python train.py --n_layer=25 --d_model=256 --n_head=8 --n_kv_head=8 --head_dim=32 --d_mlp=1024 --vocab_size=8192 --activation="tanh_gelu" --norm="layernorm" --norm_place="pre" --norm_eps=1e-05 --positions="learned" --qk_norm=false --attn_scale=0.177 --bias="all" --tie_embeddings=true --parallel_block=false --init="normal" --init_std_qkv=0.0233 --init_std_o=0.0233 --init_std_up=0.0233 --init_std_down=0.0233 --optimizer="adamw" --lr=0.00127 --beta1=0.95 --beta2=0.99 --weight_decay=0.14 --lr_head=0.00834 --grad_clip=1.0 --warmup_steps=311 --schedule="wsd" --decay_fraction=1.0 --decay_shape="linear" --final_lr_fraction=0.0 --batch_tokens=65536 --seq_len=256 --doc_mask=true --train_tokens=493300000 --steps=7528 --dataset="wikipedia_en"
MLP neurons of a small language model. Each row is named by its layer, matrix (up: input weights) and neuron, and shows model dimensions 48-143. Each number is 50 + 12 x the weight over its row's rms, rounded and kept within 0 to 99.
Before each neuron's rows, "fires after" lists the tokens most often just before its 100 highest values on Wikipedia text that the model never trained on.

fires after: " |", " 2", " 4", "|", " 01", "51"
L12.up1018:41 49 42 18 47 53 49 46 72 43 55 52 65 53 62 69 75 31 60 43 45 37 55 55 78 57 58 60 53 70 46 44 48 63 57 47 54 50 46 40 28 50 54 45 52 55 68 42 66 61 51 48 57 63 51 46 66 38 51 58 51 50 41 39 37 37 71 60 40 82 53 68 44 61 33 59 57 63 44 42 25 33 38 54 68 45 56 62 56 44 49 63 37 28 50 54

fires after: "-", " (", " un"
L15.up450:44 55 53 44 61 63 54 53 47 50 51 31 54 65 53 50 51 49 48 39 60 42 57 45 63 40 56 64 42 34 44 60 56 48 40 35 60 48 71 69 52 74 46 57 67 56 34 37 57 53 54 40 39 38 56 49 47 29 36 48 35 37 50 48 53 28 77 39 51 42 37 44 26 49 57 38 69 35 61 33 30 41 59 45 63 55 64 64 62 53 47 79 65 41 51 64

fires after: " the", " |", " The", ";"
L19.up409:58 53 59 50 50 58 54 61 35 58 52 66 44 40 55 65 48 48 65 41 40 51 56 54 60 67 51 72 65 52 79 39 46 51 74 48 41 40 62 62 39 41 46 41 64 82 46 70 64 40 45 67 58 64 45 42 51 71 43 65 44 34 49 43 40 34 51 48 37 45 42 57 60 75 53 70 37 48 61 50 42 57 41 45 49 47 63 35 54 63 61 54 58 69 44 38

fires after: "  ", ")", "-", ".", "=", "%"
L5.up361:31 54 51 36 55 51 33 56 54 46 49 47 47 44 48 77 56 52 60 59 68 50 51 61 77 45 42 60 43 55 74 37 52 27 45 39 54 46 41 44 49 73 38 48 40 58 54 39 73 41 56 68 34 54 52 53 49 42 32 57 46 22 53 49 44 41 59 40 38 54 71 82 50 53 46 64 56 45 71 57 40 50 30 59 50 53 49 52 39 26 59 73 54 39 47 45

fires after: " |", ",", " (", " the"
L15.up844:42 81 73 63 56 58 48 45 43 39 42 50 47 54 52 53 22 59 35 44 57 57 28 47 46 36 54 46 68 44 34 60 50 54 42 38 49 59 70 55 53 26 56 59 36 64 57 47 63 60 36 72 40 36 52 47 53 59 42 68 48 40 61 42 47 56 63 35 48 61 64 51 61 32 40 52 50 61 69 53 19 55 52 48 42 32 52 47 68 59 48 56 60 54 60 50

fires after: " |", "|", " the", " of", ";"
L15.up278:30 67 37 26 66 35 58 64 47 53 52 52 71 54 42 72 63 42 51 42 47 52 42 55 42 69 40 56 42 36 65 36 54 55 56 53 43 41 57 54 50 54 49 40 46 74 67 36 68 52 38 73 62 56 66 62 47 71 54 48 41 43 31 40 51 68 72 57 47 67 49 62 55 67 60 49 65 65 61 47 56 53 43 40 57 44 60 64 50 63 75 51 48 52 62 37

fires after: " (", "\n", "\n\n", " \"", "-"
L15.up377:43 72 53 52 56 32 54 51 46 68 75 55 55 43 44 39 48 29 51 43 75 47 43 53 73 46 58 59 60 60 37 30 53 57 60 49 60 36 67 50 44 52 68 47 79 57 37 30 75 54 37 59 55 33 44 57 41 53 52 31 25 52 55 33 47 48 62 40 72 45 51 62 43 60 43 66 58 22 40 59 38 53 67 52 26 50 58 50 40 35 71 50 61 57 39 47

fires after: " (", " in", " from", " its", " to", " the"
L15.up306:39 55 49 33 73 47 52 64 49 72 51 34 75 66 46 49 44 40 59 42 70 52 54 40 68 51 59 33 69 63 62 44 50 35 56 35 69 46 80 45 48 59 42 53 67 49 55 54 39 39 12 46 35 48 50 49 56 52 64 36 39 41 72 45 65 42 71 39 67 66 45 63 53 41 50 37 50 27 62 37 38 50 46 65 33 54 69 57 27 57 54 55 72 56 50 53

fires after: ",", " un", " (", ".", "-", " ."
L19.up656:29 58 66 58 62 35 50 16 43 45 63 41 50 66 38 44 46 45 55 47 58 43 43 44 57 32 59 59 51 52 35 34 45 70 25 54 53 41 58 51 54 53 64 73 91 63 28 34 51 34 51 69 47 42 61 55 30 46 56 61 41 42 60 50 52 37 70 49 62 57 68 72 42 53 37 58 61 47 40 55 48 46 59 54 44 46 52 52 33 41 57 67 60 51 62 37

fires after: " (", "-", " \"", "/", "0"
L19.up210:45 58 49 45 49 53 48 52 48 68 78 41 68 64 37 40 40 55 62 37 66 62 60 53 36 43 52 56 60 47 51 30 51 28 34 50 71 56 56 47 37 40 54 57 70 54 38 54 50 43 48 61 46 35 34 61 57 51 44 34 25 42 63 39 44 58 50 32 55 52 33 65 64 43 45 54 56 38 32 42 35 47 34 49 55 35 62 43 70 47 58 42 35 32 62 44

fires after: "-", "  "
L3.up596:34 67 56 32 57 51 48 47 39 34 54 47 50 29 61 65 57 46 62 62 60 64 32 58 71 34 39 83 52 47 66 47 37 41 48 27 34 56 53 36 51 61 45 39 54 69 61 46 70 48 61 63 47 56 61 47 63 49 38 61 50 28 55 43 45 51 79 58 40 53 53 76 38 69 53 74 60 55 63 59 41 33 42 50 48 43 45 32 35 51 62 47 60 57 65 58

fires after: "-", " \"", " un", " Un", " ("
L15.up200:47 60 56 62 64 51 58 61 56 43 53 24 62 64 56 54 55 09 40 47 70 33 67 63 53 31 51 62 44 35 61 57 47 52 55 36 43 62 61 63 35 68 79 55 62 41 55 52 56 54 53 40 48 60 54 54 38 35 36 62 33 39 68 59 56 47 72 39 49 51 46 56 11 47 51 37 46 44 45 44 49 56 69 36 47 47 63 59 51 43 44 73 47 43 61 44

fires after: "  ", "%", " running", "-", " qualifying"
L15.up768:54 63 52 43 32 54 31 52 47 59 55 39 52 37 53 52 63 56 40 46 49 50 41 49 74 33 30 50 65 56 73 48 45 59 37 35 41 52 32 55 56 54 41 42 49 45 53 50 47 43 61 48 45 58 64 63 51 28 46 48 65 45 38 46 62 41 42 51 50 57 60 69 64 63 52 63 51 35 40 50 48 42 38 62 41 52 29 80 36 51 49 74 45 38 54 59

fires after: "=", "|", "  "
L15.up485:55 54 59 38 43 59 34 52 44 42 67 43 58 48 48 66 69 34 56 52 55 58 41 41 65 36 30 53 57 66 75 51 60 46 58 38 44 50 59 63 51 43 46 53 53 49 56 65 54 43 65 48 45 48 61 44 53 54 36 47 53 27 53 35 55 50 66 60 36 75 68 77 68 59 46 73 44 43 43 58 56 51 30 54 39 40 50 90 46 53 44 87 37 61 75 41

fires after: "|", " |", ":", "-"
L12.up96:53 48 50 33 51 57 60 35 53 72 67 64 52 62 56 41 63 45 52 40 56 38 40 37 60 55 50 45 50 47 51 50 50 52 52 27 57 36 83 47 66 48 54 50 58 72 50 56 50 61 46 43 41 37 53 42 53 56 59 31 76 45 39 34 48 63 50 42 44 57 65 46 55 45 39 46 63 53 46 55 16 53 74 25 48 38 73 39 62 64 41 33 41 59 50 64

fires after: ".", "–", "De", " .", " Pri"
L19.up765:54 63 70 38 55 59 41 54 31 38 42 35 41 47 43 20 56 44 48 46 54 55 54 44 47 28 42 71 53 44 44 41 53 31 27 60 34 53 73 47 47 70 68 69 51 56 25 53 60 48 41 37 53 63 62 47 59 72 70 45 44 62 53 33 42 52 54 43 45 38 56 77 37 45 51 54 60 44 47 50 24 77 55 41 40 39 47 28 55 37 48 47 60 54 38 48

fires after: "-", ".", " (", " \"", " to"
L15.up75:38 63 59 54 41 33 40 42 46 67 52 30 52 29 63 33 52 30 47 46 52 33 47 48 56 43 43 54 44 26 52 47 35 62 23 51 61 58 44 43 63 54 44 64 65 59 46 30 62 49 54 42 59 60 40 70 50 50 40 49 65 33 66 44 67 44 45 35 50 51 59 52 36 47 71 33 63 31 44 24 37 51 66 28 78 52 69 65 43 52 74 71 40 37 40 83

fires after: "-", " |", ".", " (", ":"
L19.up547:33 71 58 33 29 62 52 46 54 61 66 41 42 51 50 27 45 44 74 40 59 60 51 49 38 32 69 47 57 45 48 49 59 40 44 44 36 42 70 55 54 14 49 63 55 46 43 48 63 59 58 56 45 43 60 54 50 61 58 41 59 48 62 43 33 77 47 34 43 40 47 54 55 63 39 41 66 47 47 28 28 53 38 37 32 33 53 43 51 66 56 49 61 63 63 55

fires after: " (", "–", "-"
L15.up801:35 50 55 48 63 39 59 50 44 50 67 58 63 47 49 45 40 41 48 43 60 49 52 55 72 45 58 68 56 33 61 25 51 36 44 52 45 35 60 56 40 72 64 53 71 58 42 49 45 32 52 48 53 44 52 38 54 50 49 44 34 43 59 40 65 34 61 43 58 47 42 59 49 56 63 43 86 21 36 30 47 40 71 49 28 66 46 37 43 28 47 65 49 51 36 61

fires after: " the", " (", "-", "−", " |", " newly"
L15.up634:43 77 58 69 69 55 49 54 66 61 55 41 56 55 43 58 47 44 50 44 51 56 58 46 52 44 63 74 59 54 52 46 39 47 47 43 40 36 70 64 48 58 53 60 60 56 39 50 55 41 47 52 41 46 50 65 50 57 68 46 56 41 34 39 59 34 61 40 50 54 50 57 61 33 36 68 49 31 53 39 15 45 41 43 44 38 66 71 39 59 53 51 73 23 63 48

fires after: ",", ")", ".", "°"
L19.up413:58 64 80 48 52 25 56 34 32 41 59 64 33 55 54 48 42 60 52 45 65 42 49 45 51 32 55 52 59 34 45 28 67 37 29 47 52 49 36 56 62 42 66 61 63 60 29 44 40 53 59 62 51 38 40 54 43 71 58 47 32 49 52 74 40 51 50 55 44 63 69 52 49 53 47 44 60 58 33 44 52 47 44 60 61 47 52 52 64 43 40 62 68 64 48 60

fires after: "-", " \"", " un", " (", " uns"
L15.up771:62 58 55 53 61 42 48 58 30 56 70 37 60 54 47 39 43 54 70 45 59 40 77 45 40 62 39 62 43 50 54 67 34 51 30 33 73 33 46 43 38 71 45 64 56 61 31 54 54 57 59 48 46 37 50 51 61 39 69 56 40 31 52 44 57 51 84 34 38 33 53 85 39 56 59 58 64 38 53 24 38 43 46 60 51 48 57 44 45 50 42 48 50 34 45 57

fires after: " Al", "-", " |", ".", "Al"
L19.up387:42 61 61 27 22 44 47 56 58 40 64 52 35 31 41 61 51 58 58 44 53 45 45 51 60 38 48 47 63 47 45 69 41 47 38 59 40 50 66 49 60 36 46 32 46 41 50 49 74 59 43 58 40 53 47 48 65 35 43 44 35 59 62 28 22 71 59 45 48 74 44 54 43 40 43 47 50 48 55 53 59 44 48 55 22 26 36 44 47 41 45 61 60 65 55 67

fires after: ".", "–", "-", "_"
L19.up791:49 71 66 54 45 32 42 43 42 36 37 26 51 56 52 19 50 50 54 37 31 49 37 49 49 42 41 69 57 32 28 67 50 59 33 39 50 63 65 60 37 63 43 88 61 50 25 57 60 63 46 52 47 59 55 53 48 44 48 38 49 61 52 50 40 51 73 53 37 41 57 51 33 47 47 52 52 53 45 36 39 47 46 35 59 26 45 27 53 50 58 64 60 32 22 52

fires after: "  ", "-", " spe"
L15.up132:43 53 55 54 53 61 64 60 43 29 66 49 56 40 55 63 73 46 78 54 54 44 56 58 62 45 45 49 58 57 60 52 62 52 35 36 35 48 32 67 51 47 54 52 52 64 62 61 57 50 73 71 51 59 63 53 63 44 38 53 47 33 36 38 59 59 61 51 33 66 51 76 69 81 38 73 63 48 39 48 58 45 51 48 33 51 50 73 38 57 45 56 42 41 64 47

fires after: "=", " ="
L15.up5:34 66 54 65 36 39 40 53 47 60 52 48 53 41 62 53 62 34 60 53 51 46 41 47 63 31 36 50 55 67 73 51 60 36 45 36 43 49 43 53 52 44 66 46 50 44 47 42 42 26 45 56 35 55 62 44 51 49 30 67 57 37 50 38 59 51 72 51 57 79 61 64 73 50 48 71 45 24 51 51 55 48 31 52 45 48 57 87 39 46 55 63 51 47 57 47

fires after: " |", " (", ".", "–", ";"
L3.up568:40 64 51 45 37 43 41 46 44 64 63 43 50 53 56 57 53 42 50 59 66 61 39 48 73 48 58 73 59 57 53 58 50 46 48 32 53 51 76 47 62 51 51 37 43 48 66 42 87 37 43 61 56 38 64 50 55 59 27 26 50 44 44 43 33 37 74 63 36 55 40 76 46 59 33 75 35 40 38 52 39 34 46 43 46 69 64 45 27 61 63 54 65 56 74 51

fires after: " |", "|", "-", ":", "\n", "–"
L12.up1015:50 61 70 34 24 56 34 45 48 54 61 56 48 35 45 47 46 49 60 40 62 46 33 63 76 23 47 50 60 47 45 42 45 29 49 38 26 57 61 54 44 56 61 46 69 65 34 49 81 52 56 73 31 38 36 50 46 47 44 56 54 59 54 49 46 57 56 62 69 53 61 43 55 46 31 57 54 53 39 39 39 60 29 42 51 32 66 54 48 53 60 58 59 57 69 21